python train.py --d_model=768 --d_mlp=3072 --weight_decay=0.24 --dataset="wikipedia_en"
MLP neurons of a small language model. Each row is named by its layer, matrix (up: input weights; down: output weights) and neuron, and shows model dimensions 224-351. Each number is 500 + 50 x the weight over its row's rms, rounded and kept within 0 to 999. Numbers have three digits each.
After each neuron's rows, "fires in" lists the words (lower case) most often at its 100 highest values on Wikipedia text that the model never trained on.

L4.up203:495475441456551631480433484514624383496409579508530559576518462470462546436408507580504505493444482480489550535505544421549533504502600492401417449473518502508506507549536520502535452452451346529503479529530458456501449514544453610534481513519534494595474415525516480471482402644551579406441543471498607464575478467606556543450475446408547501419549550497395449517501461581502552499449
L4.down203:471515478552429553488539545502457585506377500478574457574524504579512513500429471475488479580576558424475466505550574547450548520433547488515570464477527450520499567577544507530458464498430428417558469510531486501470499464507508513448423527565659474572483523459532523507517536446533502431472467560566496392512494442559449628556509558528544513541491455451391532418469583495437465532521
fires in: "not", "t", "place", "already", "yet"

L4.up1416:459504463507504493512538571471473532473569590520504581486463443556478533525557454532505532505497502586484559509494464513498539609507438563574617478497519479582511574466496490544447448523569533499421452397534552573467481589477522471477502421577596457436435541467525564554480518555450434513550520534496405497451420526466548523530543550438513497518539418485438470476430544459504471508489
L4.down1416:449524457543432553547530475501590548540493523438578440518492460441521514508451455511534479523466462534483592510473434471516537576541420578493455439514510491507530534531457556474565484508499524451440392445547525474556558454512578511563476430459521552477607446376498497508473515605463418606476439464648436495437418508490468500477556452562458490458537470614411498531548544523518442518500
fires in: "for", "in", "wither"

L4.up443:566476439448429473470516538509508472549582486517407476491565499488509415500451552491472490483506428453483537489461530437524505502565516490542543536504445493586519546502465523453472412566320498485587498533491507405550510490489528490513521472545580527542509469488539479492525486465500458500427515482645404575609438444584487531565516502512494472527609514477549579459471488544502468586519
L4.down443:482544524473569517484517540492487539515522546520458579476481552543518520580531512464554419516534445426477469447463470513546516428574553416476550557484480501527472514483460578503528519453456483479495557556503520445511550461513545422394536394508503455503427543574569567496479573503478477549556534556539475506496572530497536549448576427510471420438496507559536499523526494541496577495604
fires in: "who", "where", "which", "mississippi"

L4.up234:524490466509525517576484464523533459469466549516442452448515481381555483432463588503420544506468478475477614510452483454502465497455554547484499479404475456532480597523517460467442482466534498477455553409480552567535475541528604544642605573492562585469470522497495460478282478516580492440466435502516427477507538473667517473463497515393426554449559405524484510526452467391498472557530
L4.down234:555556495488456584499549519450614532472473459588529502514483540466499473470494514439464405529480431446525528500621397496489518464518484519642533557550530453544487483487473448555548483531523466506454602434439486502506566420409508619563530539507526508576502532532475585471442494507504557462439439533581460425519542566491486483481482431466568470453489520573443507482494519558581575559582
fires in: "record", "records", "scored", "signed", "united", "union"

L4.up1425:457514488487457484526465521520438524468560527387472416505584499613519521491467538497536532572452520580531368542444538484519402588539498478452463478486437403528518485523454491458444559614458631619506559493530540484558460562543494452587531416603499580484448539443456546431477415628515571499527553495488525550461633609544460539613455498522511576531533520466502492491456489504488550456439
L4.down1425:475571569471504502419448549421496552419468503568580476571522611482562575398528505533488527418462475562510478495578488573449464620438415547555498439552566518506394533595572492546441516461393562473449453521458555460464504548440586428494543420514529497425561531510437514449518455442529525453506485475534423493547486502530409531549509441464527521503493478527516556473407532502478516528573
fires in: "in", "into", "of", "with"

L4.up588:413495485502469378459510486479568529396492381468556528517549524556556511550524446520552506468493474450552440522588532452539494581497523472501433456469429454475542488472444524471436407443587567481523400538467447500423426532548495575462572547549543527510452492437478562478486499552435562375440518485584503434456481484542514496496434468398507465483580464373400533457478479423487507580527
L4.down588:481507574465593496538481469446441529518584528525557538447518517525556447521503527504530550498511471387467498544539510476493400513445433439456512549509411483427580571494463524465524522420542511484508449541526428490498475486524450376427481532484560558510541451458432539442448472490445487608531510484515506412592558575492565508523416466544507466508440469543476517520422601515476564509462
fires in: "he", "hematopoietic"

L4.up1970:408450515464550498522454582480434504481645428444479454567473637480544481429491601459505448432459527470545480561552505516404470394571495433485523555394584496547431477441466431496537475519492457496568452497512452527576458567456484555545507518425534537491518468449538482511429499531595473491516481443519519433546460498518533514505419438571469459431510535502462506493519515427521530489505
L4.down1970:643524544560399492397510505481448488462495488563521599555453535536436522462446466606454450593385454610497515464473554399573407369564480428422524481558522362433461490539476610529501548447529478425530532480476518390514480540551479492484504604525487593475534519489560604524478451439475548433417459527488466573487503545520497532519527506433462507425592550555467614516495457526537494545598
fires in: "the", "on", "name", "appointed", "his"

L4.up2860:460446552508546462556539485448402542502544449529479553587498425607526468519518515462540436554493520495511551478626469468567438547511484530543543440412489458513506450491521514524487388606483552459505604489480517532507460590409492535507544574559440441482369497421474434461429485441478507516502514487513498508555475500447406476473474502417469560481458509496550528498490475523555518470524
L4.down2860:411499532603450433486444473522566517472502517479521468499469454465599513527526551566495419447503511566469539530458455514537433494601460430519483445516524515463470491505404559558512559528501450496542418623427479509548515444491560525523437507519433458591538477452465515474548502479488465493435449541536417504541475432540506336519513503447641432584490442581435411461540402623592543513560
fires in: "of", "mm"

L4.up2402:506483585497597499455529533485417606463537554524482604441507505629477483443508503587430516495405541567520580529399541449522543492486452498517508467470531402524644521461494430447531486490568524550536489434615510507474424494424553538514488585542592524554448553455451581408479563552498515444511528403447480440459446538475481472494470446440415452480501488474431471527552491533550540446446
L4.down2402:466523378515432522474552460573531579465383497492454527418536471470418515491584477532604392427488521529547488427442534589444583662483493408470488506533521585564476518435579451465408585470476367564476456488488502488519588465493390545418503543456445426539507454538568455542508443516461491555497546545522566509440440498409496463541525556572515521464534474537517450419484480450526423466516
fires in: "in", "to", "2", "1", "from"

L4.up458:463503485530450400533425488468562482461517475515547568562481536528567539369443523522498554516444553549525482447581474523379543559528452535606514499442638469530482511498513487455478536456472558541467552533540418489445521503516595523530417524548543462430570492407489502520543494506643535556511535374495488422494554487424456441417426530439531535465561500514500503471523401426516504466516
L4.down458:615414595543497471539525511435528563487444463489593537504566554487473585506529443440473488425395548444473443483443477450607496502482599545495500494404464641538494409516487489536519545465527496536515449511535454502494482464477482527460468418486438559490473442438434491521514488510492489516518376471537483507411407487531564513459508445444508482512556534443479417512530495527539474555509
fires in: "and", "n", "while", "is"

L4.up2142:436457470500480444553574505406527423535478470482582538560428485576460437442548484440446532482514445503421553445493581492494480544454479475575561506375421486531584479490545492463505500497457453509606496510519477499496526498493575536527499493440560553529534559593435523582479474505499464455459554531569474537473407519537508579535460472507523488529512514523427492536513427487510539442438
L4.down2142:430524604463440555488452479571522504551487538488555517523489488501516482513551512472474595499547517512496534502491442448507469480497563387452458453474492553518458497389436445478486499484589491501473527562573480483597355503517569448530521401500536528475500500460422470564501444488527484590527572483642475514499477578480515371483469467454547422454505519456420478426525572586587505527517
fires in: "for", "as", "has", "by", "through"

L4.up93:537502427561507448460496475526524521496536511617521545417460428503577435466506537447461556450488528542483532531440500530493561554483442444508456461477476509469505484498463576502508504513457567566551464556594494671458584517486521495513517576494424618524497547473462465587422539527508636332448570443433494535516583506514561494498464466523515487446528531515509506468471348403464586547426
L4.down93:473477498510463422436427557559514508548457421490558401537436595500538517496489511410530486508499510431588530495559482557493581511544468472537472545490508437526450411541494638485472458489552469421372568511470477486621563489449481438647536455414554487570562478490533529543497476503519449450515430504490502496529460587503576483443523423556430412568485509476508507566414540555428538494490
fires in: "have", "most", "his", "their", "them", "had"

L4.up2015:507476530506431412478555486522531549533531430402414548454446520471568535439525519530433522478411532467515396502435488497478467577434552531471409420465446478519537436443424517485470491498501461432451525493588540500480545496527452584620564499589517514518515444466507450385451563496500570411375486397480534423533461563482478545552425424434440539481464482584473520504476467507371455478388
L4.down2015:452531455476515497559462449481494512512520568376511510485538531511452588513448453507494511478480491419504451544389535539428475514462555501449510550570493471466560469466580535581473502490587469533489491480431490578452527535482441474454535586388488493433525607472359465440502453432360492559471523502496491501465474535596500516500430515486563448484541603541508461423501487530451423433497
fires in: "in", "the", "for", "with", "finished", "on"

L4.up2266:439388543494429464407526464414542471528534423569466507591550586558558500478475505469472450533526577458513525386467521468623480479400627499544505469528480536535489431479503542542463543468440511550524513519427441440437532564556499443511519562449552493567470491484522494562469522466437518507520549466467547492477399445534519451483558519407573476506471512472494441559544556551550489434451
L4.down2266:528486503499459537493471516494593514520439427416533504537471542375510490527520427423533473507509497496468506497433506575534432480545521505458548495565418582446514481525535447495569554397401449553499480452488536521474481457523446427560473457528541377496485473520495474541530489443429443462652550535444586487607530439512505523527555459567533516513487483486473519437434554483432427519555
fires in: "who", "may", "which", "that"

L4.up1811:569528469533454519519504449376487541461460485547524457428522495517489517473597378476557498473511504525493490498543465503458454492539476458575465497532537501552463518464445553376540523563474519557508490548491525521462466530624423491504473429612531464472348558562456440428536459531491505519539515563430568465460433489556507497501503414491512517452570462513492525434493432480472500526499
L4.down1811:428454495514375484559456548511541510401458530560588425474547470504546460526482549506536483549481546462468433534410509452519451403504538504496520490524568445460622514558491580555563549538510428405595459612443505498522443444480447491483512491544499610472547527538428517505465438449479424538430392502516529526539514532447459419427474468564458451427430457538534536438496487558507464526544
fires in: "a"

L4.up828:584497493511431485551453554406556538520462487505488556546571493492476532495506476492492507431492522406509462508521578572499464570429461537510532450489496482524557453453470425519469489494453544577520534507494460469476516490532527486528490468578542458513565485561463485444504422461471517480515598443435431447525435507535518569543504482565460578461534532548431547461484514579432621459465
L4.down828:495499498554420539517508533551538501493495494483533520481477565482517476470473441557511491462498516487461416496538480488543491482438537522478490513513569543426546480507444550446534593582551445484485483548484522443355586471453527501457491440503445553476516505490413454540468385496481464568443466447506482483536540486462527451537517467484500465488383536524461478471482444491516508430523
fires in: "a", "two", "an", "three", "one", "several"

L4.up2604:520488534517429517517477567472441488474506444587458498467477599491509491435471450499470484515500595511547458595489574452471510503540525518452499493527439490474531472471459539492483475518455509548432486493478392562524472496522477537586474533545555556538415460519522466445442453505600486329411550491448365440487513550507464476505438493539507546500516543507419506572489528473521504512572
L4.down2604:529524453464451615511595485526481507469463493472502531468604444491489523538603514517391505506499506490457494444478524568507458645536530487403408581480550510515455565458545515444529483525549458454547459546566519503558424420511591543469545548502565525473516479488520478467521457419502480435517456511455426485532563515612540614570446576536567547493486455531511536508492482544481465492461
fires in: "the", "its"

L4.up414:559389491516505528550469475466536526467457511508453432426508457442529433507566595452438506474472464551514562531497466553531482574544531553501513416447508515588396482365570572522436424438525507519405597506531526547463538519535444491549484519531536571448510577540503526586535536504491357504509525518519518533483574465503449460430428607482415496605470552552479522478471550496560586488416
L4.down414:500510522467460459499433573551424536472600523541354487537462360492646507528482545449421506499471448437557476454511495476450488546494549530482511579419555543556437534438514494439499568494448493471528451443521490520610534453528456503512569467567455412555499613596623471547513533599467479567539516482467489517482523564463518442549470531512564462523500512537479488527447527567443555473534
fires in: "of", "from", "for"

L4.up3019:423529460460511507472537502450493447474524492488551631521508539510524467597483532446557458417471504453598528529497519464464503567487463516658471517444493531436492486495461435451465544453456506401489498505449528488448522462456508450481478515491481452440566525435582430468479441454448507449439458531418396367557517577513539542461421488518478455467460438443542453377600451548541540542432
L4.down3019:553431510451449415522472522421451465468535483519526434430502583483457508491528383582463566605523477396544566565450561503460546464499533570429476465520510487518445489441415463510571470529583528616485471459433504433465501560505447384522517501554482454448545479636491444423428540516486515493390542515561509470516427451464539475461455483507456499537500455448527408592475540509504506463494
fires in: "he", "him", "not", "his"

L4.up233:422492527452454565515555561568525382458477351511513561547389505505512588518482535531598526498558507411446539575447466478506540483462525558532464592466484451558482482557496510516530373494510573517575561486468501558536443465488576462497476471467523481485405479439517499426508407497579467499535456601460497474479553499481435563498514522550527526533521486529526486530494554505585582536434
L4.down233:419550501511516488545375486521494566492582519502494494525442469374508557578516438499451520495407529472620463550484553465512488483549487474489529477518461494622439571456612443511493401463541471596487475529525410467498569527459404507447461501485491504441460483589483498514479488461473411450425481613505453524501432586516513516529433448452496447475530521326472454576596504550401533492511
fires in: "on"

L4.up1230:516438428557578576462513483430498462410461498545458518497437480595518489414452411494449510477557445470589462359451491527505526571470521527556495527521415529448463485460566496496404535495590436485545423433535382487490473463561631483491431555513417460503470459483495425478530560522565472541518555505437475506494514457452531529603465428519453490462611524507522462478570468462454594507518
L4.down1230:480474438539464456500482511584489611428510531468486555529493478524464468431456525511515391430546495504459561503524597499522538496515580611485434494475521473453546495450516488391450583581452543407523473544538531523555534523495494568515447511388424512487524462457582495504585441483563514464553408376548381459535638503491482496510584505620495473427521474573609457506458486496473431494540
fires in: "and", "while", "land", "state", "when", "public"

L4.up2283:616464425476594410477460603532435505468602564472441547476451482532526535490490454508532439532491439490537431473506480450479510547583552520557486515443483558530480482501483524533508546522486475424538536572509454482498482504505468494510597503452581579520482527509551516546524498522509447444418586441514471461496559491458461483513563548494498479540465425527500451446622595428558564533464
L4.down2283:521486441414555414452526480582497541613510492507481563604469422471516490500390441516435472587480473457525497516478446577546483565485533509588546414544459549490543494387542428444587568488458556422434545518542502419630532527453466450557592593467533454547422535468524443498542430502469417498554553466464403487487529525495539508452481553577516489454515471410548484572483546497496511486533
fires in: "from", "since"

L4.up955:449524534491534488470485484552436339456537458491397544530510566567548534456508566496471478461518599447484443452497500537561425428429448458469499525491474493500551509477524471426612469411503477529573542642507438542501497429522490531478519627613506542497526513462473472432460534486492554443417550497486498468443457570499440492616443480530562482497657575420402446520466394516536498549373
L4.down955:473533533500481474588453433495481495431526554461489608514537408541475482492456514511476512527422546543525559517432592543421452567440458499550502407483556470395566467484510504543474588531469501501580546476435558539498423529458564469564530501417478571536409430578558522547416495521499442489466467468456544494516578512431496494494360562385455553463505525461483499605513444596419504533432
fires in: "to", "the"

L4.up247:510418508489507527587611598483597466457559482497521461485500491597544440551554468485501495484382538529513525496447508429528429426610570482473407510411454539584383512456471534559542527515443478551505517415407558478419507564565512561552405533543597504517493398446463541456578486422533471477410476507422489570445538435540436483419471489553463509536523511452531480490407565477540454540445
L4.down247:544545476492580558535460534549496589565466422502433462429469463484525552459474484409449535453515465473522454464496470469453521533445386455486452492471503552491565553518526535517543568471561549553587525477517535583477485460515439509411589542510381430428553508542492515435496575590526555476572454553512489439404437486464456417607479453448479508401422538494552519474504496554496518482538
fires in: "of", "radio"

L4.up739:540518499472538585568444549465577558504513463575530527514498527508556477477515535497442490419540448470510502604441546510643473492531483580531535394379480460540599468442475539548536458497393515514558499389390508509495454490401521484533464591470565561558450446500364548418518479454519487473527595486519486452486441443494492547480520463548497547679519470518544499453544486479530418374467
L4.down739:502559528440526597448490422513469523549462477483513447497455556553532499527540566539507518352479423434504491509538536540566505488487405439538499404442478615458576506516474583592568525509545462567502495432458483492555389536538540546497456596496463472532445457499478594484515470466466485540476487380501557495495570459596479485495398536503456480567491540481470534489532527591550461516498
fires in: "of", "all", "much", "no", "increased", "percent"

L4.up601:505599561507462486499492509564547439479519524456567587562467516485494484449443509549481549506454544428475410473503517471458466458460430533573509459505428474471495443493490474404402494485515539473479560594493483471492459466441475503497584465553533523477527543415437556544496396528496463406543489454491464576489507518519515495556474591541520437449474499453492458579580497499496572509431
L4.down601:465502502576495555521538472534553525520458531409478455454634508485443485511503522550513460469508513479451585484390448499470552483500480473491477554616466442563495475469521558497467538433465519393432544394588468522503479515509521493560568556594476532569532516571492485515531416540512489573591509489475451494527500471525413414532553487469454486527518556535523551427523508554398482550543
fires in: "and", "before", "to", "t"

L4.up1286:424423473477500489587565445433512427477500532485554478575450466487565471494566440571465473523491445476529528543423544508508509395524524517643460528398472530471494594478402392489576568504374486416534511534479491539468459551513507484541506503542496490419460456511537496499339458455514584452551491535448494523488464493502387544566478583478549666501536507488440546472573473437442462569500
L4.down1286:334514452508488531558529493449466484474596477436494486429474470486489558550542442515488511466501505441460465425483560569502479526488545449529434338553527512566436419492640516532492412580663498455457596500490536482510551489527570491542455521472544450525484483553472474457530512508460616539443528455507536454427510506478537574545439570559472521498455531420474425547551547480523491508470
fires in: "him", "also", "to", "father", "himself", "he"

L4.up2599:449570540496529550549475519409615402466468504500572508490558471537411492377432457462462438476438517433465669512472526509459532450495428525522479501523594403394522495480499487551586527582498460519553575558536529508524469472523506546519500505557576467469425490456592422509483447496587453476491529446499586484543493452533460512463531524507518451512549569381560456472460433535484530463551
L4.down2599:487566498423536401470530471526505527549517510434514472546442532426535452552427483512479599547426475416390536455567471485500502483498472533524530542453567496503563532403452576554384537490526461389508422562492505484448466570487537531434438456524515505508512529479549404543573563413484460533528480571519515564424458551569536454507462511614451507405472466492455511521487465494557475520499
fires in: "a", "and", "part", "out", "released", "well"

L4.up1510:451492499488534505484444497538509424490486531483526531510425496512595515521525567505490530480456518476422548482539555515571400510559538510476415530516506534536528498522431529491525529607525535520505464463456576471522579538458526417556501582513538568411399575516565491399503538553505532480546512602513581436544530468464421536464488573430498513491464497460406541430534492381515454445407
L4.down1510:503620486443495476475531533537519480574540464537474438498481595411517521551514509557536506447565450480531449492490471507473502522499416509516538474512462569557508479448526514566477543502440485531448526474522500557529435500399572521535468625551516535517551471579537561531560443521464447565534447420480497568529448436420388418605481493467457482482569561480510451515555425481490449520485
fires in: "on", "under", "against", "of"

L4.up2790:497486504568468550579551450459510429477495508469417574504504502457473480425519466615625449487468497551566473450524565539432525513430461485421460438499519427534499523487399468476550468492510546524445467431535496477522477550462522591449604539510485511555454423457582557424386479509597481489465459485461549500533505414486510531496429443504451488485502473532553474487542513520454602399513
L4.down2790:479561508588501533489539480479476450556421533539490544493472470528476543584482520476494538520423454506530566446588514576484427486565581480538448525524607486505536586420563510420463543470522472490457449553543531471407483450532454539492490513398436491555440467450462544551502487515519482574438547550526526543516486486469428454522507545492483487544503538509405565429482561496514485382541
fires in: "for", "in", "league"

L4.up1744:490576572427456554503543567500529449452628513461526524524500541441555516533373531498522462561520440487563458489480620468484473549406468554537428509512549466444394513453513537516527510496402439499448488456504472540541466451481557506489563524494388557530491467548517462473493504553579441518458508551535618456447487498534429550465504436520407473509491543494545437523500476498477502518398
L4.down1744:547468437528565444488513445551549552467502520445508483489493505443557490473460500482519414569508353431388599452519445546532518462515465493568563564480504427474536596486507550500470408505474518475568566405491635502506463589611534473496457442592552439514586490415587438473521452493573435631454495439478518454445484482501487437529514506463499481516508444545430542528513567603531504396561
fires in: "not", "to", "is", "t"

L4.up62:491503380388554511500466489525494498470609465434542591590445534466577547456475454499469511522398473460531470573461530491444518565487426578520403571521540495575524397441394411490550603533572536464486537520544537482494539605446461544481562563494514470568493534502555461447427518602484477437522443560518563558515389530513436508580486503574438514540498508532398483494559488472433516513460
L4.down62:467547486500489627454427502529415592545334465504536486412521472551518539504455528563446454601537433579515518446520419452457565477420576522533520488495546508453487535520479455584422503502486558529567578503554402521520500435547444450445557546487564502542561564571526507561423557514445468513568480486469514550400479546542437414535527454433444525490488615492475463500499436495488533572506
fires in: "march", "april", "may", "january", "august", "june"

L4.up1333:488501443550477466553501507535522492488561486375571484492470498447584476498520520368551453418527466491554483578548527426462610470539491571449555497489516430538443559474423520456458528596571488530484495451435439484421526489579551544570472519492454587472453435370566492505467502489550425391432427545395596564597523470518419422502511563473558475519483498544526474570521522399471522517520
L4.down1333:424510510528527523446453463528539472521486447485526421515434520494399345501490453550561516565513519509451555529516432510458565482604469462510512566458504423523514494487511583495528539498529448546442520454500498556460512379458416495530471440459473476558469542469513446555446646484524458488521452541516484528601523524508506547431494458481553499467487454494424565551497501588560484527468
fires in: "party", "league", "government", "force", "committee"

L4.up2754:419392507575529450470491465438537508496489426482441504511532493491423497492414413513507317527467425515489454499562508452504597495533406517442536428485423389501420503460447483497487453459594445419511553475511483445541512560441468538555476519544463465500469474513544456544391596456471568444473478438498501472442539530606523527463453462506403548483499525504458533538573547477516489552513
L4.down2754:445525479544490466519525490466448544500447507501477536445436435417467531404492466478454511580469529470511473456493563470449436485508559509434483519576438537480461425553514467504518543504551527472556479472551529598543504556507436539414418505544548517487506437549533524550594509481479423551471537612543518509435384523525484524601496508452477514474491432472498533571514444593534554498462
fires in: "not", "north", "n", "isthmian", "t", "yet"

L4.up2820:462470403508363503492447502463433480473563516557525523431563538508542505487551561451453570513598491552498568557508484492572444478388453549612369495494477523580480511467437496538513484445519570483551486462587475500445509478377478464549457492491496629526506494465471472428504497492525527552507534552598440426536433509504373513526450447420438548508449490511560481487449517497492549516448
L4.down2820:612521510486489565513587541446435523478488524507566509438469597582524527531627470437450542473553492587482518383537427511492496535402504565583485471358501521523538434558423554556482441563538477487526580511462514496509509428450475474469535552497460485497499543520540497472468452571500513495443568501431586418562478508467567309466478475458568474542461495511435396422471414402559434460475
fires in: "to", "causing", "caused", "due", "for", "of"

L4.up2401:549497549477473481448416546502421469470536571499525509483496551526467537427462436447439424436505622477539536579508533424459448440505475532482511530571395442509508544419527518504483541613468432534560503533469446540535521494449517489502587583448529564507492472479553468516509529476569492362436566505446457429466516512564516586461424545507524423550508455540439521549444450453531489469527
L4.down2401:532521488552451502643530483464517414474581513476551584537489595474499557469499492441552537472480542489433518497469518493560529570526505374541494484564502518599586520452469523523519494540584486616530456526513482287500555434447507564491515484548488578478505502529519473531498491511548487468562565440572507465470368497538398513521506498550522478405465447482415486443562529506454577533507
fires in: "on", "the", "upon", "of", "its", "his"

L4.up945:339529527437517459642484515510483442461577487489495446433478502481451432508478515442493526501471475550443522495426515438539468500517513512494556479553504571476552480539421480536446458468308460416592463445526504584494404584452541509509494475535521535497428514480529546498436403548628535506498460499483451493443533458511426433518522579446529510522493575456493565489497508462556525456417
L4.down945:500529512487565458582492529535536548509512448629458508372487460461508532521478525507423515550468452503524544409490445546542502649505476543508453507587554474556406492493404495547539572573515435544471559574552468568425455455439538507444570412514534489423515477617393454565497405539520480556490476460452475477498431510514437431441433498495567495442513527504462517450557454506495459526578
fires in: "its", "with", "not", "their", "of", "by"

L4.up1411:514547556501563478558436589436449524479575511437477561426570532518469464508580514456447430414528520533479584479458590490454495523469459502524482456468577497543453464505449551571441496494545478488492455596456511527470537544474502485527535492571558585491500502568526472436417545579502419445449519505508407486449471528473462544447550486512496422469458366472507507466544512533441589438440
L4.down1411:563421561514386519412491568504559526581504507426515489503558540599493507516504506594471396494461442598482516473399486532497507592543451509450525510559582563431477523521521457476457479544561493507474508561456554530470480568565461368582433496493561413473489497478397521501449519588563409428474546533576504545394521499503545507532533445605508486485533454527538531444485496483472545453496
fires in: "for", "to", "in", "on", "into"

L4.up2107:398487537395568568573446439506545401497558462490406391494412350627534603470472606455529522475424506471529487440444483549489549463507556525604467487436455508464497594472562499539559504425517438441465463516590521521482484521532535503441520426677495460504441506543478565499527496505510497528455491544444516478401495547547441475503492464497532508489455455469515508439568539527520576501475
L4.down2107:386405565478432582503469529478452537603495453521401471496569476485445476537483473460451506511531341552489511555555495523452534487558460462498471587619478484638458510535480545515487493417500449490587523475530580415553509549434458468564581532542500546572426538493531432533554562421477526555472542533527563456493535521556425490477540471593479463478436515547498420618524539420534483551508
fires in: "6", "of", "team", "10", "albums", "30"

L4.up1653:462568483467494466542561539557473493531471531564562522452436472533582518485505406403525524494451506536463474539554569469528454483480495494493582506550474470530392561409525452501439489498425463596567395517523416434530521588589444450539555533600450561355457462435584540549517476469592564467497480462537508495469498490495515500479455468491532395447541527485486497555583505431592509535425
L4.down1653:564496512416478559433568459435520522501430535514572541522517512556537463488491397550508486532504548446450427608510426510452552519462584502451461477472476582484552454505452498558553522542443454463447596568489445520573443528507476560461497516483543496519485544504491476617477506453432588483470522446510466501564472531475531412556470610492574447555562550527477403483517509511516494483397
fires in: "with", "is", "by", "to", "from"

L4.up2441:535469495484452500595546495427551454467560511514505528459458493564449439482502513547508583480468489503569525457518525430520504411645400546614509536572448443529486449482504511492407500504541394442507550583483417522472565548497442498580405432539534552575427497487510518462414455489467436507450530468497524490516476482473481586615446472415521511574539527505476421441502466478519508537482
L4.down2441:531446438463563517460533500422451490531482464420510466520674547360524468458448571385389504448517484509433448503471463521575423469511628400518394536515513553599550492477469479533519404538532425510492533576540566525481494499472546494524525469612525506537516506539485529486468464476538520544558430490531427484562497568563456487424591476481496502442491468469468605549433477493477402537558
fires in: "where", "who", "which", "only", "that", "and"

L4.up539:538495542451583468589525502442533530508568455541541522555549508524450569504559517617429557521441511546447457511560588525486498548457543503534546447402453543439424543481501482543471529550546489534524419395555421614390526536432507484457564524535621531430540490451416469528432482427543508481421492545469459395414393490476532576556469483424662514512499497489483472491555523514578551461489
L4.down539:437519434534430517526530499497483514569466498492469544509497452450511533482504499482429571534496492535560441439527531540534453492472461474542457562488468489540549537518546397550435441546622480418522480542509518414544444488539442496537562470470568457420547578518570383572549503468488490531455639519408533458495628469471635518401536457500532449420508492493474591510370487535401422420509
fires in: "for", "writing", "making", "gave", "taking", "having"

L4.up1320:531525508453481519529557439503488418526534524473463534489587553558550583482514486556574455480553518567588483486515504484413557532476477528436455535482442463438493447475482485470488514609538352438481500452499470521451486498541552522516554524508482646498442489496581560490514481502509504490421493428574576549515421451437570457497492503563561480505463468401522338500534500513536507533511
L4.down1320:519485491502517519523494606533548460512375626411507560559483482499465505496384476528561487479505567560556548511554424609438439496499526528465500464521440510539524467500566558528508451514481583522515528570482395518480562518530408516514475547571450529426479520525515586530596437522471523508585557446395517446566497409487434430429470422596618550457496433485518508539509434489555437496502
fires in: "when", "since", "before", "upon", "following", "00"

L4.up1661:447483489566506478493612553525496492439503494420533538497453513454496606438452449497553458464571587516506492497491562457490490485429421565406576522497535399591592573498557487476490574551432471514581547537457548615505482510422523496495544455518526536353459464510491499435533502489559370465448575526533456478506469454472502505471425437510466521623573461576499548567454499405516615597517
L4.down1661:584462416458506552555503487432490608532523429465481490424495537528526514507550561630504517485477463521505638349430529555458380526491497512492499460558482453519578526481490509404474563497453507620579526468472487548536505526421563528449421514433527558354547437517561567502592433455521513572471572570493511533538526495549429540601462500606462494406528445520501488516535455538508546542626
fires in: "did", "worked", "out", "served", "does", "on"

L4.up2461:536479470462526453566503501463460453502538486495596468520497519508549611536602542392550521374509533490460537499467492471517476527499420512503473490430543425529558511499484474433565558488476629496515542559547531498417580569471531418471593492654538485470457511476478508473489496566468441446450547446561439435525477589501439555515480492483478514518456464573483508480517491594432529513516
L4.down2461:470520474470531429527555545495474517555485499496531575472514390501478528433502414494516523411453528530460579496534515477455491470551509500518418482427592522430481551456530471554504512465476595429494554537533512571482531463561387440436546532446470473500525621435474460572418449595469579568510528536514481523544506487499502407536531491535487473525498514544583457549592521451467533495427
fires in: "won", "for", "france", "scored", "received", "spent"